{"n_layer": 9, "d_model": 192, "n_head": 6, "n_kv_head": 6, "head_dim": 32, "d_mlp": 512, "vocab_size": 8192, "activation": "swiglu", "norm": "rmsnorm", "norm_place": "pre", "norm_eps": 1e-06, "positions": "rope", "rope_base": 10000.0, "rope_fraction": 1.0, "qk_norm": false, "attn_scale": 0.177, "bias": "none", "tie_embeddings": false, "parallel_block": false, "init": "normal", "init_std_qkv": 0.043, "init_std_o": 0.0, "init_std_up": 0.043, "init_std_down": 0.0, "optimizer": "adamw", "lr": 0.00183, "beta1": 0.9, "beta2": 0.95, "weight_decay": 0.089, "lr_head": 0.0054, "grad_clip": 1.0, "warmup_steps": 349, "schedule": "wsd", "decay_fraction": 0.695, "decay_shape": "cos", "final_lr_fraction": 0.0, "batch_tokens": 32768, "seq_len": 256, "doc_mask": false, "train_tokens": 124600000, "steps": 3803, "dataset": "wikipedia_en"}
MLP neurons of a small language model. Each row is named by its layer, matrix (gate and up: input weights; down: output weights) and neuron, and shows model dimensions 0-191. Each number is 128 + 24 x the weight over its row's rms, rounded and kept within 0 to 255. Numbers have three digits each. A neuron's up and down rows have the sign that makes its largest values positive.
After each neuron's rows, "fires after" lists the tokens most often just before its 100 highest values on Wikipedia text that the model never trained on.

L3.gate143:148085152115126153126133102089114143120167128147082116111144089074120137100113160089114125121099105114080116111136150169164113122144106102132136116139149137098144119070137135085148112135125153120138072140128143169153122143167109121149143146127133107144154102134140122153120137113115124092114152065125120101169164120110134107095143188134134099132161173131126066107130143134142099117110116137133165131103137109102116181155147114120113101170094148118127136129139149139150146128114141104086130097116131156142126159104154162092150133157083146131110153144119121125161097070134119097
L3.up143:169073169074131099097135120123116127088155061082145145162131086119160143123121128134106105112134112131150136133158100174116126158118144138118153138129130129121133179133101102104158135101140104162130108096152143121129138135110138134144155135120096155082154115145107091131136122142114150102161120146138122129148133077159128163093161147103135124171126148130108133176115110100139110108133134132139119110152110127104139134140135148140139149134096146103121099141133123124139151163168144179107118180098159132117117130162117129205122121090089180103139159142071111124102088118119128139
L3.down143:151143150111108098139105105125132108148155094128100100121140097092142141101082102135106100142137112064076112122102136170119144131165106105129129146100162155158125135110090117117126128115130132092150100153143137178162159185198098118151141142113099129114155090127140146127120147118145126073117156100123152153166124108132144163119128112089113090098091120123113093122131135139173113120139155132099117100104132160133133122131132125142165094084116129135132125128156136128114123145146116102137115128131111194175141128117115117108106097121093107147095185155145147143125092090142116164
fires after: " (", "-", " \"", " was"

L3.gate191:127098152132125133098102116163108164110167135067117132125111152125088129105111126116101095113091163134110107098135125125129097129123170159149139155099105132130114118132156085104127110163128112139134086132114172123141163131131158144123163093128104071106099137147064119146131149124122136160122103080098124106125134147121102106091119104136129120151114102151138139170139154109102118125123135185132095128110111162156131085140127138083144156158107158149168154165145120145113169137143114106129161121130112148173151165140152119162140126176092143182116126139109139124157075125130164132
L3.up191:131139114110141129125134105146073106119120169067140150126158170134149111113130132170135098125127151131136152111156140122143106107093141107140130144120148132100128110095154109130105175109135089097137150150091122178163162157115131188146157144108109177102127113130105120107137113142081151170166122109128107111163154143104142146127140066119111108111142138137117133151199135128126126123081125133138117151172129131143100130176107151131110128139105097106157122115107157109173114116078159121125120127086128106145100160129088087106147162128118133117086141143103147138129095119102098098
L3.down191:131132094117120092090099096132134159089160159138126099142137162127144123077057121089158118076134077100133144118141140105128130129127112132119142127100130078113098115115118133108089121121116126106117107150161124149131107122156102133164181168108154127139140153150128110119130120155098149109135130129108154121099124107078150123156087064133165140112135089133129157121085119151145143101134168149145152127121158159138151141125159147135119117126105139128088096122141128197135105124120130129144127181137157086190122100119145094137133134145148144111133168104148110106099136125129095093
fires after: " micro", " (", "-", ",", " was", " is"

L5.gate114:114220188186091119132125108139093131110130087165151121107147118130118121108120147143148135149131087128125097159077109141116136142134088150134134140112112090108145140129099140095072160159136121126110159096086153197096128126132168124151138118160141112132121161104106114126157133155103152085142102136158135134138127138131126135130155147109126110126136141126143156105116124105166128116153168147161152135104153109151166109122089148126105096139142135154130142099073100100092097132121117139107106118122128090106109135096102158105119122146136150115147101089100116117117117151074132136
L5.up114:130116137162126146148116138151107129077142115117117121159117088130117105134096132116158112120097136150074114129172112167129142110107160136120125131128096137132104120163123104097089139088142125161124143097149101102109138153079138129097125156154178128103144194178127109113139108118134114176101146116109148112138135134157127098124121100083111144146162167117098098138127158094141158131156184121124148110125139136111143138109111089129142159118117137121112149076139154132126150160108097150108101091102131137116096152145128153171163172134104162120113123179075098078128127101151121120
L5.down114:167163176142115088153141108142110152112109135140121111139105095119158135154117153150106132131126131154088133148125128142127120131139111147156165167099109126115114110120131095107111102104155101121117106125130121131117195126122105132111129117153129115108097097133063143104161161123148125112096132133161119109135168145113154152126142121102135149098140181109110125062138133088160102110087124121102157128124151155154165134118110126115062132161157108145123191141131137150166094164143094113120085112191143135101089115100146124136149161135147137108128105182148103124094121150129108116
fires after: ",", " |", " season", " the"

L3.gate117:166105156136108155152104184148134110119195150157125158149145111165092087127133158095084155126135137110117133117125169109104111135115108151139087110127149125132152126119110122113132154117095148094122069111115159123147152102127171139120144147160123117106126160114135152112114167142140143143143146109120137091154138121178115145095126155127103085131112121122127144093136123133160109130179137127145129169148131115131147143097142097130143141181119127209110136122120122160144163113125134109137106121102109132132163176091084124124105122089129126188148147133174110131146138089153151159
L3.up117:144107138074134132120093115131148072162151149129101158149125077152129095116123142125131159115119097139126153115141162094156134145095111145124121091101100149070136144139135124165130161099131127116156122140144156090142153133113161164129155132125114131132127124125127161149124145159143156129159137156102085110129134151149114159139110172113140106095133125104114138124116138121130086104140124117138158177174125143138120151075139075150153164152116107138099162130158089160140135143145113119137127138113126131139163191093070089171116085091119128142134178091156118106135146128165132152
L3.down117:117117081070147137147104111110118053143159132134138166135099130105115126147139164114092125126147146116112119144145098108136162131109107112145146105129094118105147141110119148148153156108109142139151157147127112129142071109131111150128168142136134149152175094141168122149102149123108160160157119122110124129115146140140154131136068153142141131084121147111054189167139154101093143089087112158119114147136110132104117112116151149180119162108135111087152130147150097147140107169127123130143145122128130087113112138126089162129144080099143144112120113136149141179141111103159131126
fires after: "-", "|", " the", " a", " |", "al"

L5.gate4:109113140151125147116112133075115112079127134124108147131104110127085119147139145124137143166130119122119126086105134132095114157109142119140132162079129133132095111124083120096169109159076116147157137154115201116104140160130122108144106117139105140096080118116140097087132154150097138112110046146138117133134160154123113090114098147124107116092110121127144132122116175094140120124115147096163107109108149110132148144115085121121135081153140159134158072134128120111138142119147127145158156148139166100142115119136156142137101100116135168191121178136110131108145179106131150098
L5.up4:132111143132098156164129155112127098130137126107147114086094098137126147121135135146166117163131103151120118105122161179145139120150126132149151139120106125126128100134126186144161154136101101127170126171107157147087132092199112135103114138073119145094171141152145117072165115135148161148089110110095111148129131102163145168174101105116135151134144122111068150149090125099087140082103148106143139137147144128143128099133122141119120124151159159122161101136129123110108119109135129099132101113129104146100097125094156134165093115161122169116159158180121135133145111106113150108
L5.down4:139149157131130107153140157142125125156102130118130134081137106141138097084135122140138153128138177123166117157126146143132144088127128117085207099155121113098112120136087158145115133114100130134123152180144103101124107119152139156098132100135133173151166089130148170117160117151127097126111131084123149141171132123119128098181111114140165148130114109107101183103132099167113154070129116110110130131153148114126103108154109105133135161101133100110082153119160129125139132096108141138140140101174115108146143161139136113109155125128143077086129132154174127110097150120092178114
fires after: " |", "%", " length"

L3.gate132:122136153130135141100179145123105158123143161103143144146134103138103173117126145132125093127098116084123132137154129114147147124099144138155116122169126107170104139121138125157172060133095108101096134129101107108188120153089129145125170142066166115103117087144131132114086109172135104142160128109100090115116132106100116141106118156192139112135118118128105063118127110114143121165131124131141127125124158109126126157147175104118135099152084169140137124157145110144118189133132166196102128119133146131135138168133124129119139125146115134168095138117114136127122142112152148174
L3.up132:084097152136108145124133121162119180096134153100086144184147160102143130127148148081127115140109153120123165062171145134129130088128119140127109159144146143114136090098169117100120104117122086125153094133117079150136126152123151110119150088139121122143140112115081075146077096137103118092113159123140148151099156147144126100168113143144132104095116119145133166122126122182123091127135136145095112117142145119141158157121181107122137085180122140137113126161160150155154117097141100132147116136163110125180117139101121118107162141154125121106097116124135159153116146124110098116
L3.down132:167149156108115111137155132120140136118178172132118134131190121111092121124165131138132146136156139109145129137131103117112127107122133172133125146114137162147150103123064137165145103103122125131101157099096158132131099145131116123163158180156169123124146134118130121141123106100115120139124098081080123168156122129123138104163135093166121125168143154122139147101120089099138148117155119127134092138155167082100109102153112153129139106152128113110144103111148105123125155129099133126150135089073136080060106130132127102135089098098132185142135064117137106133109120117157084120
fires after: " (", ",", " is", "|", "(", " ["

L3.gate502:105103149175151118130138127114097138136149079106132100096163122159162136157151145151125115096118124168104136098194098109117139117129102124138125094144122177132097136113105111132126151138153093132146112144134136139127138131098168119146167161118093126127119141130148153138129145117114158172152107114129156113119150149123135142112124105151136097128153184137160099138127184080127104136122207136138123142126152104173133110124128142103105070149125129097149132161144145101133162149129126141119143172099118100121168143095134121149178171079121152150161149159134125166095165118135138104
L3.up502:123074144105152114134121091108135118133145166140136146159122150125115117097146140142139108071156107130082138060168102113148125127142145142135127132079090154137158138102107092185146164141155123174130147140144127152132132096134118093152143096131084151146114142123093143118142105133112138130128132144101206137128123175154123109136154143145136134134169141113118098129134122118128108147112082096132093146094140110165108135128141111105147153141146180101154142079117142143119146103131100125133178116105107108095098153169164130128144125103144119114104125156092152132150153162174111158
L3.down502:148100073132128081128117153139136139146121121135153138118139168111125153070150187111112142130091137167105129160130137177129105122165096141148133138126131115165108135081113115172132137118138135137140164104178096129130069096126152146089131123143153144132098149158123163116113107091106121114131158150153165145115135108126105148154147153088143129126128068169127127122144152098121171132108157138116127159123116173111087117152120106124136124139154118158071145113107110140142090106140107174128151158098138171109124116120091080131149149147123129093121109124116160129127154161098094119
fires after: " |", " (", "si", "–", ",", "\n"

L3.gate373:143185129141145129111142095109075156063119175124105152142123123149140141102129102124164078101079163120133138144176162089132115122145133166117131162129099101133116134137143098099121150119137127115120114169134135135142114174099092108126141101154091112118120146123140098138118173138126128140140147126135096115152162150102173099085142143132140082143115116115114122133128122101130155131148139150123086122071142099150097130162147114065125117130122105126145105114101119112133158126123189145131116110127123109096162124142123149126130140117124180164169076132171094149096160117135148102
L3.up373:119112127122147115076103150137112110137136115115114095127127085122153164143117115126165130129137148112111098152115077087120146112180106155134138122100107117084120108131130139141109143104096164164088149144134162116129153135100118128115138151136108153177123170118161111090149118132145149114135101103118150142105135088115128112114141048146145125161064143135139119151135144104143142112143136120169119131100162101191132185099117142117082135115100154110158085132167167108137142111170130130130095152142113124101162117149115158123110138092123077095159115140134107141092139117136149150
L3.down373:120104145116132116160113161162109121124152128087139102114111138122176167138109143120140123108129094193113153134124104099125160132107105124101152151099117103149132111139142130182125129135127134158143179148190126150154032113114114147131090113110102117176111130131115151104134108131121113130118165132131112150107111113139112118136169101118108139143114135078105144112134120128071086091140123111132086130073086110101137110152129086092109101124143094124163172112141102098100167130153150149128153131092143112116120143137166123115119140126108127129149079125144126111114155114142153093
fires after: " (", ",", ";", " |"

L5.gate174:145159167144152081114088136093159132115151160118160146110100164135086150120164166119115156177110086139150135101099095121146108155110117109158162101116114156105120113151112164115178147092113122129134174125143118153079136156090155137153178094088136131130122121131142140129135100115133125099132136090142122121146103150153091163162120148136158153132118133095133139072108113145123128151122096094121122126124149127092119149126134181128101107138104165168144114141170123142138155139101078132177135152152110124148128121135083079140112086158127155129100107146131119125138125113148155144
L5.up174:112101133140123155192099103110130154114137109098140137120119106138106134097121122109119125141150108144092111053105152138133133132145122169114134127129132115090099123096156128108140111120101139127153076071064158111138122104146094123124137132154110139147134160109089173159116142150160156117092121148178131120127163127163120128118094068130115094111133109126171161137126140126108143140154102133171117102127160148142108111092127154129140096130152132119156133198131124141212152146125142154135142093133123169114142126095155106101145097156138171107132128121137134136128114101124135147
L5.down174:137141084098157142116156106133126128111107101145094131201132105104121143146153095124117139117140138113055132132104130155162140118134155103131146115144120128186114103137149130162132135119102195111112152178150164112136140131171096137113107149131142137168172171156121138124157148131142115126093144131118143132147131112098129141123137153139124117103095111148139142126126127105137135106073151127117120114155124078076150142146131081172131168115144127063096125062094127123103163105132125118111148160122135087129113129121147145157157129095136125100154130111143186142109127126125144104
fires after: " |", ".", "\n", "%", ","

L3.gate303:116147102131120124165160133161137175099082125141138123189113097130088163101109141155145124169119128164132184135104136155156109128138181128128124151160149119123151091118139158113136122136148133139107102138138098096178125133137093094138123125116120127124138101135147112133140111131128108160145131108120169149149142129058133152153169176133107115144133149153091124140131134133143136122128121112114120055132138122180142121169152121111087117107079093177147109085126096122143134092115118142108160102141096143126167140141157119135109130124156132095181134161142123173139150124121169120
L3.up303:110147104107134109101145115136138164097091152107122117174131115146122127114112136118136130156051143116130142110142124174152163157131107175120159172128105112123089124119124114121128133172143135128155128098166130143140108087095145133138113063124155090144122128082152103144174099114126093078105134146053120138126147108157125123118102161130135124106132172118117135121125134153155141136105101148127140090155141109125161092116164147109127129186094149099148109133137107135136125148161148121128135103103078129109144136153102139126098124113157092157136137119181137142177110089150138109
L3.down303:128110118122110139110090145101132130158131141110125131139160126109122137166152116106112116094132091097134191142151126104111138137102072123112129096091074149155130127106148123169144122147151130139107144083151132140122151119141168162147084101182143135118098140145082120130094143149146124149123093152109120127164105146161138142123108142122125080150094122122156142101105119092130124161113145121171124120092113152098100140095101071142169109114144150155146136145157168102151124176141169129155130127096127143170118169121109092157116091119095125101151104146135077122160153100131107128
fires after: " 4", ",", " 5", " 3", " 1", " 6"